Part of a small language model's weights.
Size: 21 layers, MLP 448 SwiGLU, vocabulary 2258, 6.19M parameters.
Training: 216M tokens, 6598 steps.
MLP neurons of a small language model. Each row is named by its layer, matrix (gate and up: input weights) and neuron, and shows model dimensions 0-95. Each number is 128 + 24 x the weight over its row's rms, rounded and kept within 0 to 255. Numbers have three digits each. A neuron's up and down rows have the sign that makes its largest values positive.
After each neuron's rows, "fires on" lists the tokens most often at its 100 highest values on Wikipedia text that the model never trained on.

L3.gate239:127134127186125098142158151109125143148139113146088119089101095127129168079168127089058128127119147089130150150131138115080112166072095143125099094150123159144125102123110092152120071110103125141138134119133132099101113147103139169110152121107130125126076138135116144121095138150132111163
L3.up239:122149149163140095141140135108116114160163159134148123139146115135130125155128144144146144120125121149203118108134131110119114137122143109130121093112184167161129126173133111099099092138172150145133092077103126138136144111124116146138110161137107163174148124089123105102095143095119168100
fires on: " only", " first", " second", " third", " another", " place"

L3.gate327:100080078103146137125151148155124137126162123149116135129097169113102087154146122112123186133128136134112129116121140116171123124091152106133132123121108111107094143132130089118154145135128156155133067134110161113177142094127195158158125151150175143158139149125130147108146116150170097141
L3.up327:115111103110120126144170090107080123153116108098103126180103149192104151138123102131130124099139136141140150127147166123105128155097147120108117114134135134109136149168139125133126138136166125150147111174147149135169168103156166097132141140179111141143158116101122154107143147119124088165
fires on: " go", " Le", " Kn", " Go", " Che", " Ne"

L17.gate31:118129094112118128117110135118121132093167149078095119117130124139169149108128124093130159129156109148139109118138094090098135136128153185151111110080119103143156143152083156086073095120137138149123124135140075153126113136115133108133130148206146112109162135123120168126123157129131136103
L17.up31:105142120132089113100163130095148158086109152112123134125187174122113148110114146106138134154108124148128115149111113126083144100094122163162084072124106132151143152154159103142107120168106118140145097136139121152128145145087136108111173180190157102118128132102093150103130117161128144166
fires on: " |", ":", "er:", " by", "==="

L2.gate145:104130140150093130129143102137102128114132126085098136156101151150115121082112167067104131092109154107162109141124125076110137178119130129152146112135147148125134163156163109119125113119092130120118130132132117095139102134149107100132147126137165159140081123088151120145113134128113133138
L2.up145:140117132150145112153123124098110128145160141134139091137139111086106101136122143141109115119107067181073140082136103115147143087138143141108072151128085157143178135158155146119140117138144101163106134117148144109154126146133129112145084138116163103092143124111116164151144128068180199109
fires on: "ov"

L4.gate34:108091157123140149139142153069131141151146115113100120103113151169154131128120104119113114128173143161129139116146124166116162082176133152143141115138127113099127119141125157168178107098104161130107098133172060099094147130131112137178090123129097123099138109120143139088107145078135119134
L4.up34:117139133115169107155120098137126117126123139152141166110097149141102167090119129141131089103164140135146202107125098137128106122160130150117150113146108136121106139162130172137145103134159151155141131132144089106080153159108125147109129109138123129111170147160118132119141087088142139141
fires on: "ained", "t", "ized", "ised", "ued"

L15.gate113:164140141126160115144128125122159100131175109125108129111139089117135150096098132172145135106138151127108086071158106167120074086109126143144135137180108113109180139129127158143113099150144086138107116132157107151124145130172148127098161141127141114107117096121107153131128128107145133109
L15.up113:138151107095123172118104111130114071121152105098125123137110153124131125152124112134117098112121092144104126085132088142114153137075120144179139144146125111108091099136116150136098137135164172090112075116123127126176143151157102139126091135152115155132133176122148145091136127112143135131
fires on: "ing", "e", "ation", "ion", "es", "\n "

L18.gate35:139175127096120108131157091124151162129116195124173144090123116135140098135160127163162077191159135102123133161135128098168134116121117079143117139090122109108120089121132123139102142150108135116087116082085123119164138105135101074146164111163131092111127084116115107095100099177101171088
L18.up35:127179138113130095116125106139107082121136171134170136088136171139155113135150137106089108107126128140115176154115102127115102115112145116078128168105110118143061101128139142120126088180087147160132092093110127119122167078121129110130138072122121149144103123094123104152122160124107124106
fires on: "-"

L3.gate72:107135124103118111141136171097123121144123138160113185149120127101125109084081146128138136094107168123124116130130172108159122150143166139122106173110121103144183132146154122134142146110134125162131147092114124141154122154162137138106098131133152133161126103118172118162159115084172122098
L3.up72:114134114123171167154147141132144129143125124134142178139132145068100103129077121109134073119120117110152127134140121092092115102128099185143112157103160135149177145133178125109110135112183163131112148118135180161135135128093146146121111159075160113158187128137137102136126117101120162090
fires on: " Y", " help", "Y", "aim"

L15.gate129:123125163154147132119173179158118106094152159149113107112123108119071123118143141132175127079153120128127156110146106076146151090144113120115094122137135098119125134111129111131125067108083146156110201169139117131111158166119121148101121136146123129168129152138113101111084117159104118119
L15.up129:146139085145099126172171147128108142116091159113099101111103111131154146092126157133111115148119128173145121135109092140125114137116131114125094135070130154117115126138094141106123112088115124137151156133139150113110156153111087127148123161102135125125137125117097121099121111147109164154
fires on: " O", "O", "A", " (A", "ia"

L9.gate206:133104163131121139120123154165121115189110130153151131108143147148143118164105159119136098173157143121108125095176146147159118158127128144139128171147125112116127120125114139129110110193156165128124129096138151110155135168112161125135148145112123172081129075111119116128122113094144148082
L9.up206:144107117137138131136094113120156088189129132141117117090120110132164149151128103092132111164139124140127126090154120158100117103125119142135113066098117124126159113131159112103091126114169162137124107161142133118155170126104145183118178134143118134098126145133072141136149149144134159139
fires on: " announced", "ed", "hed", "ated", " to", " published"

L18.gate14:141131110130104089149123119123101141111099137131103099145109116108139121115143114121166121168088188084128136129119129109109149116132117126170132132132126083140096110119117131089130155187095111099086171120094161119077113131101116125124149087109128115102162099119081111143103135140086124101
L18.up14:099120172113137131139120136156144117109159123147092125123136125121099146123169140138152108151110128113175112172144150110112113163111156142133089142146117124149081150070095155109127100155114145148123183172105163160130126064103111091150145129115138096105119098122135108107108136133060124112
fires on: "==", "-", " Or", " A", " |"

L10.gate160:113134156124153102142126123146133153147083173158129110150117080124147116129137143143106087166129143125120123106136160142169141123150124118128162126137169142145103116122139131144122173107079089112076153116069133099102142102084126120116118114162123127143145126163088118074121166113110128141
L10.up160:110125155148134111151178122111120091098148138081110102098142076139144114086139112140145107127114129133107118132127096134109073158162124157111164163124124119114135093094136131086145084111117125114124120147114116129166155117089107152135139145141104119126114100125113098135141138144118128176
fires on: "-", "up", "ution", "ric"

L2.gate65:122165095132139081145100179101131124122104123145162157160082121102087119103085101126098151138120137119134101108116132171151146124133135139088090107131118117117136103135163149132119104075127153155138101100117104192169201129129158134144087127110146136151087126102170130156129128119125101084
L2.up65:118157108120109159176129097148108080112124120122164161094088119120130123131094143127137192154133110120119088139090098147155136150094120109113131092141158123114153160135156126085130087072160130123160120102092136154104170119150132144125136082140152100093159166126145126095108097126133118105
fires on: " Y", "-y", "Y"

L3.gate0:135082103128124141140115122125120137126106103119126156141141141105049183172158160112149128122122164067094159111111123109132120101086127117159153159133168131155082154154165160132165126111154125098084118138121157103096155135130154112087130142138120121181165135126141102123131107149144156119
L3.up0:145134156103135112168112126173118164155137151132166140154138132130098134157153132160127095109109148134081092103115106151172149093090125135121112132134184139157124182142132118159113130117094122125141146110136142123105096124140174142130152065193136124131147096111130144128153167143121148156
fires on: " Le", " Rele", " rele"

L5.gate203:175136100098141103104124118139146099155130127137120090137102126126134130135135143134153122143094113132150153093164153081094097170104097152156158163142120079115112139153165144111138128146155175100137092159157136137126144159146133142128093125148096103073097103097151099108105146103136126135
L5.up203:142090157186128139111127077127121098147136079129076137088122106132139121092057125099118144076098115098138142118158132139109146098153137102149137126159138133105157133112190118115198106193105127154165102098151167161100108141166114103106099114155154131128133114125123124111142095126122138133
fires on: " g", "d", "t", "g", "ed", "et"

L3.gate252:109088168126099144103114122106095121180143114144110169114185129123130121146096109105144114125131164124136115115095112138152118136140085104116153142115128145127140107129145118133152115138085145120128115115115158131121119130149127079146085099157137139146133154145079150107148126112156151139
L3.up252:077105141154119148148069120096132173121094077138112139139141119091110091089130134111121116121125154103154105139123122099130136120103115132105137139099122148143132157131119118097144159110149095123129114151105110156139153130138106153152111155138125096124115122117123075161164113120105142154
fires on: " e", " h", " qu", " ref", " se", " incre"

L13.gate67:111150121146121095101115125152136128115162127146094130098144087170146138127071091135120093152090119159129179082150158134161151142139101119109170075097116113163142122116098155099150137138129186146130135141126116091095104129177172115157156112127088110110133127145123141113111101163154123092
L13.up67:140131102125089110110090128091113164129109177130111140145146119161121133093118121134102095120080133180127151130176194140139104132119127124129106126133161111112123153123168155135104144111107147131128101128132112100131145115128188096157155128121132130143139142125089157126132106157145115144
fires on: "ing", " named", "b", "ed", "ended", "ated"

L15.gate338:134111093086119166113144169082109124132137144149112115149134119115169131119170147131115111085117154145119108133100112114130166098120111096126105146134111108095109118072168150124138091072159133124114137098144130164144166161161126085128094123149154098140088136130131112153173153127106123117
L15.up338:127084133114154108111131154149102098183129140138175182102120139134130128140088118089143145136121166142147108119155106162139192105139084105124126141163121128096095122116151148116137128085143118118109126096151073126125069093126102133127161098158134103145144129109125104124149096123121100152
fires on: " sh", " h", "qu", "l"

L9.gate180:119140114127129127105116127113119136096115122140148151119158153115131089128187188111148130118159154131152101157127113137142118139096125146080138120154116140171098156118167086167071115140166136159084148113140120112119067127116167129121090104105120148142158139087118095112105082144115119138
L9.up180:119111109099175143157143119083119104149133154109178131133142093127108135147103112103099154129107123143150121118097128139136152126137094160128116162147112151087147131093142130142121117144122110161106157156097122129073122163195162152158109079131130144107200120131097154135148120106116122179
fires on: " lead", "ag", "ed", "ted", "ad", "r."

L4.gate72:110118162102146158139141126142139139115161118159088146138094140109103136157149166129127114088154169108131172130149142102131137117124140129161122180140128124158110122148113124104132131098145116089122146173113138134116130135172106057126168113084131155072111127116104115097121121148120176107
L4.up72:169114168125147106119165136075108135143144130150116138131111100104113125104144136119103106104132133188119166181130132104120097122151130131146128119130157120126109156143084126122146135113165120124088149139143148149121135143190083087123113167077128144118137133089114122092136098149123153134
fires on: " O", " age", " House"

L6.gate385:144160135102152166150156103103099139052176133134110135096125159142104125141151126130101161129088134118069140118136146091154130139122134118174144134130159137110125125119085100077139152125158104179146146080100107110114100123172153121140111151156131181132148138076101122140104132102105118108
L6.up385:161087127130114129121106111123144116134124150119125143115080123119131149089133140120075146136132127149110124146113123133119124136143123155162099160160097100097138159075112149151130113164145108128149153176119142116145165118151122066089145129156160146135139134145174138101133123153113142093
fires on: "ust", "ain", "rol", "tain", "pr", "ear"

L6.gate387:136139145154143114182127115154098147150148133127167160162133157145089146132113132156146148102111103155132029081144133106160097139093174124135103109111120129151140124133115092204111124157155067150103117104133080122114144132128137113099137099170153093147154111115140129133126140114118120146
L6.up387:111098169102091141112084160160104099111101141133121136120077137093109124118181072116145094092101130165114115152102119135093153149078095133154139121121127117101101113148082092129125139128138151117126148142140147128093116133126138108105107118107102138130189128133129154180130142097163120140
fires on: "e"

L3.gate382:118129136095129124109127134138151063120095115098116136119090118120148125098109114107126102094122132097153104138096136161114120113126139081151113153130116109162074163132130122130093097116126150103089147173098155167089107103113129112112176107158131158148134162129169137163133121149112101108
L3.up382:100109133107130119125147120096143087101096145104137121125120142136137157107120086117138108118107127143110149112099171155143118144098191075148132155125109132170118175095167123113098102100124109110111117157078127166149120123141157131137154138132183096109166125109147106160126144139140131103
fires on: " Res", " res", " dist", " Sec", " Ass", "ootball"

L9.gate402:099106146103140147111150093107119088108112098112120150140153146086148152115119186097121133134138131195125088108140137116129137109123137140144069142130121096144144141115125143108155107124148127155116105154159114117088086101117165101095111105180145127152135123124137144149094159115154113090
L9.up402:091147143115137148135123090145076128131165124103115136144134127082112171081127142134115108142092054126132112142118127172150133150137092100155167096149111123121146124163164134111151117137107158109135124127141157111139135158087122149111118106147126131091104099162129146132118143154156133119
fires on: "istor", " histor", "ing", "rit", "anc", " record"

L10.gate21:140102139114080142150104158137104117128125159093118136173159117101133126139127137120109116135162146136116119114117140124130155159082110155092145108118096171076130146159138129124096116153085138124153095106171100134121109133127126142096131119128147134132149147146143159133133114130119112120
L10.up21:165127097089091115142099135129159108097115151122098126091155114076134111153117135100077137119129164141107102101140139157115162115121128149142152123144143116121137080137103136113175175133140127118134110123112173132136143142109133106117112131137130133124099172096117138113145132147120165129
fires on: " med", " Liber", " Californ", "ama", "ays"

L12.gate434:166114093129093121137148127144108110139138089129096166134099082120155135098079111155104130155132111153140124174091111169113117102116108173101117124159108130085137156125117118132085135087159152127144139120079166130114169170135112142155137177116155145153107121108109126139126138131132134140
L12.up434:106101104148136151077106118145108105132123093176137132111154091104147166097091114151132115118106130125150125086130105138138124117142176141138081134162119128107096128121110152145087100122175113105094170100110181130132111134113068161180136137121086085152142129125160116161107146145132127133
fires on: "ur", "ent", "ra", "us", "he"

L13.gate44:101125155126136115149155125141126092144098146112146111138127131102091113140130160092152142119126144162098110141143123123131122096112163147158113149126153091104133181165124100139115128093110103124085134143127145079105168088138167149125142123159134167099112132161140111113155136128099131129
L13.up44:140122117130160137138151100134081147125146115126123135129145139154126094121070148125101110133114126143135133131149140105118130109133110093171132081144145128146125145142099108147166102118142152143120108075148155129117107133132124176159137109137099156167126170170084189149142146134112148149
fires on: " and", ";", " years", "),", " September"

L18.gate12:133083153139119152115121134132175140111114114132110145139139139180101116124165176127160113144136128135143108149169133125093139104145109138156146105147192098139137173133083083164131144081109098150134151095140142123100128092113129120090130133113108133160074132145105115161125096131088134153
L18.up12:133140133100143164095176160117102106131120148153153191150076132139102093113111150091109130118125163105124140141138157151125144081119136151109089097111158099140114103147103091128134160082128170176147137134105122151120132133129121099158087160147172145140107155127139097122145158117104139168
fires on: ";", " and", " used", " known", "ess", ","

L9.gate445:122083069154131150143170121119156145112161113129160112134126105128142114167109126081122154130120136107103147104137185126105108163114135147174159149163116156160175101148127151126123096140128125154094102157129111094139097071184141161117140166103139138152129109085129127145112122152147075148
L9.up445:134123107163148118101114161111133109142170138134112154121084096104133171128099119135157145141118114151122159151138080128127088113150118104125080109155177173123119140163081144139099152143141171184115150112151107158140126133122134109142118117161102183146136162114151120112121125118111127095
fires on: " first", " second", "ird", "b", " third"

L15.gate404:127144129177112103107128128131141095126159133126096118120109154129085127099127110122152142176171120134139117093176116177097146106153110126126116087138142151141152127176132103171108125082140087128120143090102126133115154148094106156110099136138108141160065172158103133154116138101136128181
L15.up404:119123156134157127128113086148125128139108130151122128121139130144145135102106164131127098074111129114117113105150162132143156103158145090124173085161154095126129157150144102130148146127148110122116139089175150134154149129091114141129119125174086179120084115117080152159126142125088112149
fires on: " and", " but", ";", "ough", " as"

L15.gate189:173115145136126087140125114140099117123088167148138107135131096139134085144132077158130122151137095102128127147100139120121140092099143161142152127174148091147100176132121138138128088072143148072127121107171110124140075143104111124118096166121174145153096130131135125112081112186113131128
L15.up189:132148154126149103124154099129088135087114136155110107120129143088151131147104118131143127127110122190096109125095116125097124150077131108156138103124094109120087126149153144120132118096140147103105121125136128140086082127118108121096140153130154100146163123126141163093125132128085134140
fires on: "or", " Cor", " cor", " det", "ar"

L6.gate259:109128102103157124108107141126153136127103124138155136147166151104162141124150114148151135095129154176133121085143097130143103122104107169107166091118143158164151087107113112125105097133149163103085074134087152157182145172166108130120113093135152142120137158135109103142075152089148173137
L6.up259:094102175131147127086107159134125138113152118055143104120146168111108044146127119128111101112129149099173115132155129149113088142132105111118073140148090111138122146104112138099118145126131118141116134177092138150096106112138100137107154137124154107140127137107130141132097113095087112136
fires on: "du", " both", "m", "stru", "re"

L13.gate440:133082113168079156117144100142127119125123105149153122103141165108105143199091133140105072108158150147127126173126171117123133141112071137100141131175132154119135137142113163138108148127117140097117110173118127127111141139138138090099114114115083127157164110141128144175133117153144128113
L13.up440:145084088093082161104145113159124118133072095128154121089094073150132146127152108141126158135113127107138140117129141134136152116114106156135138114114101154131094085097102116152128141158147137150143124141144136123125137124078108120132128115111185127139141130146141078112120133113124143136
fires on: "ass", "ess", " v", "clud", "ens", "oss"

L5.gate122:152112110139095099154121120143133093087097121160140127152142166125111147102129152171194137093115159096109164127120143133123118106106122124153071132084169132146123097140177149114122162084145102121156149087090122151137116111089150162141172135137128097137157102072169159118137113107141171113
L5.up122:127131107110147141141176132151144156124130138128160152105124115115116111105126140167131112102106144102163137118111161111128174097077139115127104110150147125157118090164142106160118140127113130125134141111122119107092076160116119107119131161129168136135104132137136129110187114137157184147
fires on: " Rele", "RA", " rele", " You", "H"

L6.gate212:112145120093152154098111147114151139141094146142157128139153174129123132103132139088058153098175125111146140138134106183138135107132128172121113130162147153110125154139117123123089124098150143139099113158085112132130134168146148133097141122113139120147125058122116156150097145127123126117
L6.up212:131057100142157120117116129116097107064139108095139149150098149162116111092138152101114121119113113139110157132175156102106112146128113119139115083123083135115142089117120142132171165154116143130142128121128128127122110137102135168142103130122161093136122108148147139134127134144129116138
fires on: "du", "cl", " ex", " pro", "stru", "cess"

L6.gate343:132108138140138135115131135157066124162131153083114128132121130116114123134174132123139099101211122122109153152144149221124129127100082118138149125130116124134148146153157128120090116123152151120132145107133120074160140103156118101135114125104124135127131118096098111121094117117156156132
L6.up343:106120134166097119164096103117127147135140130153164090117127114134176135138157167080131126156132101157084101148130117164135112104151144125114131110091114107127135178145107105113094127122132081072089075162149143126121148115071148112125121100129136106125121106137109149120114097092142119082
fires on: "ain", "ed", "es", "hed", "ained"

L4.gate186:128116142125145167142131129137119132088160127096079153069149126118140128123158160104102118150118092170095117070129147104113131113170124100134122100134119106158139163096132144165164103104131118166124125155156108121120174113160120117123125082132082104120128163137155107091123107095148119130
L4.up186:095161129112143142106130119131093126072131128135118179126125085157106139093114139172120090137126115139119134136157135135117076130169123130126101138132136183085171132131140111171157069152121138156141154088119132097113128141148130180116142103192128121140109155109093135085120124144119113119
fires on: "ing", "ue", "t"

L13.gate327:119147141139095180103107133110084133112137131146107123126169133142106138095131098164118108112148156141142138132154105097120156136140092125142167117110097144120148159135088130133102128145152111173094138134117096128112124102123146094120149051147131141112140142141142104153151105133142070113
L13.up327:101156148155114129113139114157195132104119196133134099140150109168115171174119114124122110123094116166115093141173130106119121133073135133138160124118147115135119141108135158132120097094122138141121147140136173116137133105147165118115165095129147152114151113081128112141117094114115136106
fires on: "ib", "ab", "ing", "b", "th"

L5.gate161:104120149135120137139144172113100135134157124123125128146131115061117168119130162123135122096160155133103074121165133094122174069095121143145126151147148120149098144130176119162131150147100120158135149144169107147112152116156099133112154070127170131138154087141104140100141145120160119145
L5.up161:133140132121115083096187100141122143089144141143153124158130126118097100123113161121091133114148210145125121129115166115161175105086095162124114135175148146102135127138100131138123131125131113148146098149169126129134116115137103102126117101165102130133144099114110104094156134116178188212
fires on: " released", " prom", " v", " rele", " del"

L9.gate6:165116126126125137138094146109150127150116134142128134176126143069161136151160152119168122128138133125141136177148175116110137166101116126107155132133146107137110135130121119124112141193113151115153106136127148162216150114139101134116153101117162150157099151125111125148097118138122129122
L9.up6:128121159123147170114115124180079151102099136134102155127119112142148095125089146127109111140148132131153152142132126128104138129069146131129103069071128105188118154126122146144164090117119143125097126179101116119131127154157157100132126161190113131122090132105108129160152100159092086105
fires on: " expl", " exp", " consid", "mer", " opp", " so"

L10.gate444:159143102132133128119150113123109109125160130144152121140162067136155157165146112150165130125104148106164145126185152140102128134156131121150128142147116109103147131106112138126189135149145147110119076129178134121179122104114154149093145098128150138139124150088162104145096127128131089110
L10.up444:184110146118111116129160122110134106092146100139130106098109167157136156157135128108156128128114116124118137060098126129149128133116123098115138118178119115114122106104145111120143145157157097171134119113152146138146116128143157108091110110109098143075138101160157092123117121150112106142
fires on: "g", "ing", "ed"

L2.gate293:127151173113108161133156146138193121112138177106153180109127147129131149156148141143139102153130093156148127118129179082086090114141154116154144145162133146107167133134108141140144121120160126132112128139121110126078140133140143091109136109130103151132137125103170166134110133143109126131
L2.up293:158137097100121177166151095163173137140116143105152175068169102129112124103142112122071139112167144120136085098112124101169181154152141136152159165101103118129139160118115121150136130163112112133126163146137123136122147101122137115069146159165132114133141124161184107153098129098152151147
fires on: " v", "pr", "?"

L17.gate72:100154171111135087093114158095138130082163146118118155162149106092180128141123145092126132142147137161133141146104128113127116123100101166142150095133173127122152130137137110133080112091131132152148107116092114134124150135114126162097123162161137130090142118103102135148168132125118120154
L17.up72:127085116150151145121113108121086138130121134151148144138138144200187100113135133105145136126118134131085147115125152204122106097163139118134141088124150146128119112114161131139137146123127111163140104131140145122128098116130126117154160125155115102120115142137045113105109157130129117145
fires on: " |", ":", "R", " General", "er:"

L3.gate29:109150140137124160125202127141116099132176116071107177133142131113164110114106114099124146131142137134139112133129089148081133153104129102137080076153153103113123156134131097117091124094113126165107102123119123141125161128082139106161155151130147165173133146063152147143137133101122122106
L3.up29:187148133090126113138111101112135140120128122096131173140145127113137119091162092133118129119136132110150155121122111142141140104154163110157134111159087058138117137102149152105113090086156137150090111114080079151145134139103150140108101153116165103158106158119185077112155145128141116117
fires on: " Sh", " Res", " St"

L8.gate319:162147157104149114160159142164127123145091137152144129144171127127111145095125113172158186115105139120115095117126150128126150108172102131112120134146100146111154100169134133155092092118137088134138138170119108139130121179124112130102137107125124140153132116121107134163065166097152085135
L8.up319:129116116099115127153136121139090135092092186113117109112129117133098107160162144137129117137129119125119146141081115124128160125117122133137157095134136073133110135110117100121151149152159160092126118108150075166122114135116128173121073131147084150145119096084126136128147128127118093132
fires on: "te", "ent", "e", "it", "ip"

L13.gate41:135116127120098129127128132102064130145150103150105142147138103177177149142123154146138116105108168139120117099147120138148170124163152106129104139086106119123143132070142117129117147124176145113153133126151103131138103145127113116105108138156095103156107108109195126150140119165102112088
L13.up41:125049136081159131129101132121113133161108123154118143091146140144128157110147151140159107128176133157105131151112106145141118098150130092107140155145097132071139132143135111127135155167153176089145131087117135127157078122131129132163124142139161142124064130088139140183131130125121169140
fires on: " sh", " 18", " bus", " Wal", "il", "qu"

L2.gate83:144136139100128136110151148082162168138109146137112138131109107104147125111145146130153140133139078169127136138137120095184114155145110160102090066122153110159138129145097143113152149122157129169155124153156089138161132089135128151099128155148153131150142102139171077131101102161146134104
L2.up83:147126156119124151102114105137115094113126182139057125111143114181073105153121151131128116175133075123146170143127100115154157132106126127161116077147088115165141110126112126093158171150107124140105121181104097113165175090147111157114132123113120140143092098133135104126130124154151085141
fires on: " eng", " exp", " expl", " em", " det", "rist"

L3.gate346:131171142123119097135113130090124095110137162166135094093157139124077142113129121152176163129119111095172082157144107134138118138139109093125189159136174128122080132142167127106148144111178151190121135146129133135161119122133134146125146110142152130138090139114140130170160139114128121087
L3.up346:133168147113161143151131148126103101145091175146144109145194113113117137122129148131114134143128121106134121140158101130109137159110092136127166142176163091130080162176124105103114099145148106157124110139111150144161131149127099151098144148085112154109121118132142147187151121090129119084
fires on: " so", " or", " do", " De"

L6.gate92:101150118118141097156164152137143122114114126136130146142093165140123115123117161176055133142138127124109100103164133158126119122124102092163159117122134189122139121108081141100145119101089113114112108137151106119148076117105103124125114139111117097121119096137116126126112104145143127123
L6.up92:116139140102158109131167110168100155101131093155119102131105156145146133129135119150096102159137138124150135106116098104090147125149133165129140078128143153100157143090088120088130117104129118146129164167121133116140101138169118191124138118143124130097088099149137102143123154190103108111
fires on: "ic", " exp", " his", " rep", "m"

L15.gate409:137169106114122147127144080095115109151147115079122113075134131117161127132110110155091127105067123178157151130139129129162151150107141090102127134147139121156154147132129108151157126132136145171093145118124156131090165111134126130099150093171105121139120107116152113132146078119117135108
L15.up409:104153133119165157168113114113124122152141107104131085084119133139107113125128139140059133149111121118107122149117073172145161116145124128090117102099089130155116163123068100132118100106144205133140133083121161140142146128128131156134155069154117089129133128091127158151133117134119117158
fires on: "\n", "xt", "very", " first"

L12.gate187:134094111130127117133153122172106119070087179152143133115109174137095124156122136104110128175122125152173151123087119091127124094143077150093166159147114080136127104177151140115122110094119083140127136112120089125155143151113141115172129124129145100114103131125092094093096106156130121160
L12.up187:112106104101118145119158189135112119117161142171127132092089108121156142132165164154116139142100118168155165140156179156172113112142114102122148136144133160139164095090147105108122134127126138154120129100114155144131105100087160102102124133147128153156125071142121109117107148141154152136
fires on: ":", " app", "yl", " |", "-"

L3.gate328:130110115131135198109099094120077148128137134116129115122121130124148094090134089132157124125134127123120124132130133124131125156094124178133159133137104081098110132111141063127152105122129124087151055133160098183156120136145157101176120170171097127113099137140089096138143161114138088107
L3.up328:096138096159088176133142142100112143172101110094125103163107142137162112118124085138139093126133115096133076154081148105140133123111091126090143150144095130130089150156140046141125149115141114098158068136139091187111162123132148133142113156154086119120156154099106130118175153119122109121
fires on: " h", " Che"

L18.gate370:150130122107144101176102092152114101072140109130118154120144154088140102166135157116112128150104154161157127156112127103126147133154080116135159171118137128082159119106130147157116131103102155141089158143113081135139122140114097112178089127119137104096165155125146093118160128121116110119
L18.up370:129159153145117115115117162146140125145119123131085135143121128121126109139129141150125122131124121119081126163110121108118108137119099091121129104184113138122106089147109106088144112113074075112140121115146103124121090113111122092124121154170112148146086130135137130148153127135178135116
fires on: " |", " /", ":", " over"

L3.gate76:150143137118140149124141080104147138131105091129127164156133139112088143132103139139128124050116139153065146113201141121173127090104134140099158152133171123181145114173163137108127160111144109168118122147117137085149162144114179171149155140145131083132128144093142163164123129119134086133
L3.up76:154141130104121102121119099110146118128142087146109181139141143107122103122160100109125135101122146099112099100094127106173138133126127101151103112166106147122104162148185098117102151140118162165148081119142129087133116115121160135126118159190131082148103137136120113108104161109133131107
fires on: " Le", " le", " report"

L16.gate237:120136135140148098107118133133169148160120115139124103130160113100131099110122110125130138131111105132143154152052112082149118063121164154151162102142135095132102147131131131135144123119119181098084110113098165132159115131084120127082138127105102138125096108110085089110118105084108167130
L16.up237:109133138153122075137147087114156075113142084131110116176155143115111113099085142123153162119093106123093129103142128150134136114114141161139159085141084132092168083100133102127084121126144102118110111122121150149096084099136172098129163157144144160117147146116067127109160113121106138136
fires on: "at", "or", "ar", " it", " inv", "ou"

L13.gate305:146133101113147129134157132131113125145188133118141117120160113116156157156144110170147131134199138103138156119114100096134131106129112102128123129130140137132135180115168080152172195116117159151085095150158151111119123114154139132116068090089130136119145146116097114134114121172135134114
L13.up305:151119091136114154169111137134152176119169130085169107112117154121139084082152116153157121118100116158109139121122095140163122105157146161124114134129133122105117144142137111112122147100151125131121133086081108108156140121165122146116142091062145101137139179130092124130146102177094166145
fires on: " A", "it", "im", "ourn", "r"

L17.gate374:136114110112154128131151164191120110134160129147137126142091143138156117152121118143118134164114120153123151104180143149086118109125151110151116094094129117116084087098077128126118144108172138113083120134095117100152113148124087147087153112147164141130081128128140122096172137097171107131
L17.up374:118157191139127168154134109122171148167133114112103127127153116144149094111142134164137128154126151136154155150123107109105127131111109152160110096142143082109075086126132146146118115124131129169064139126150137092156152144127145150116127136121151124142159103116114158161144090061142125161
fires on: " se", ")", "if", "ens", "se"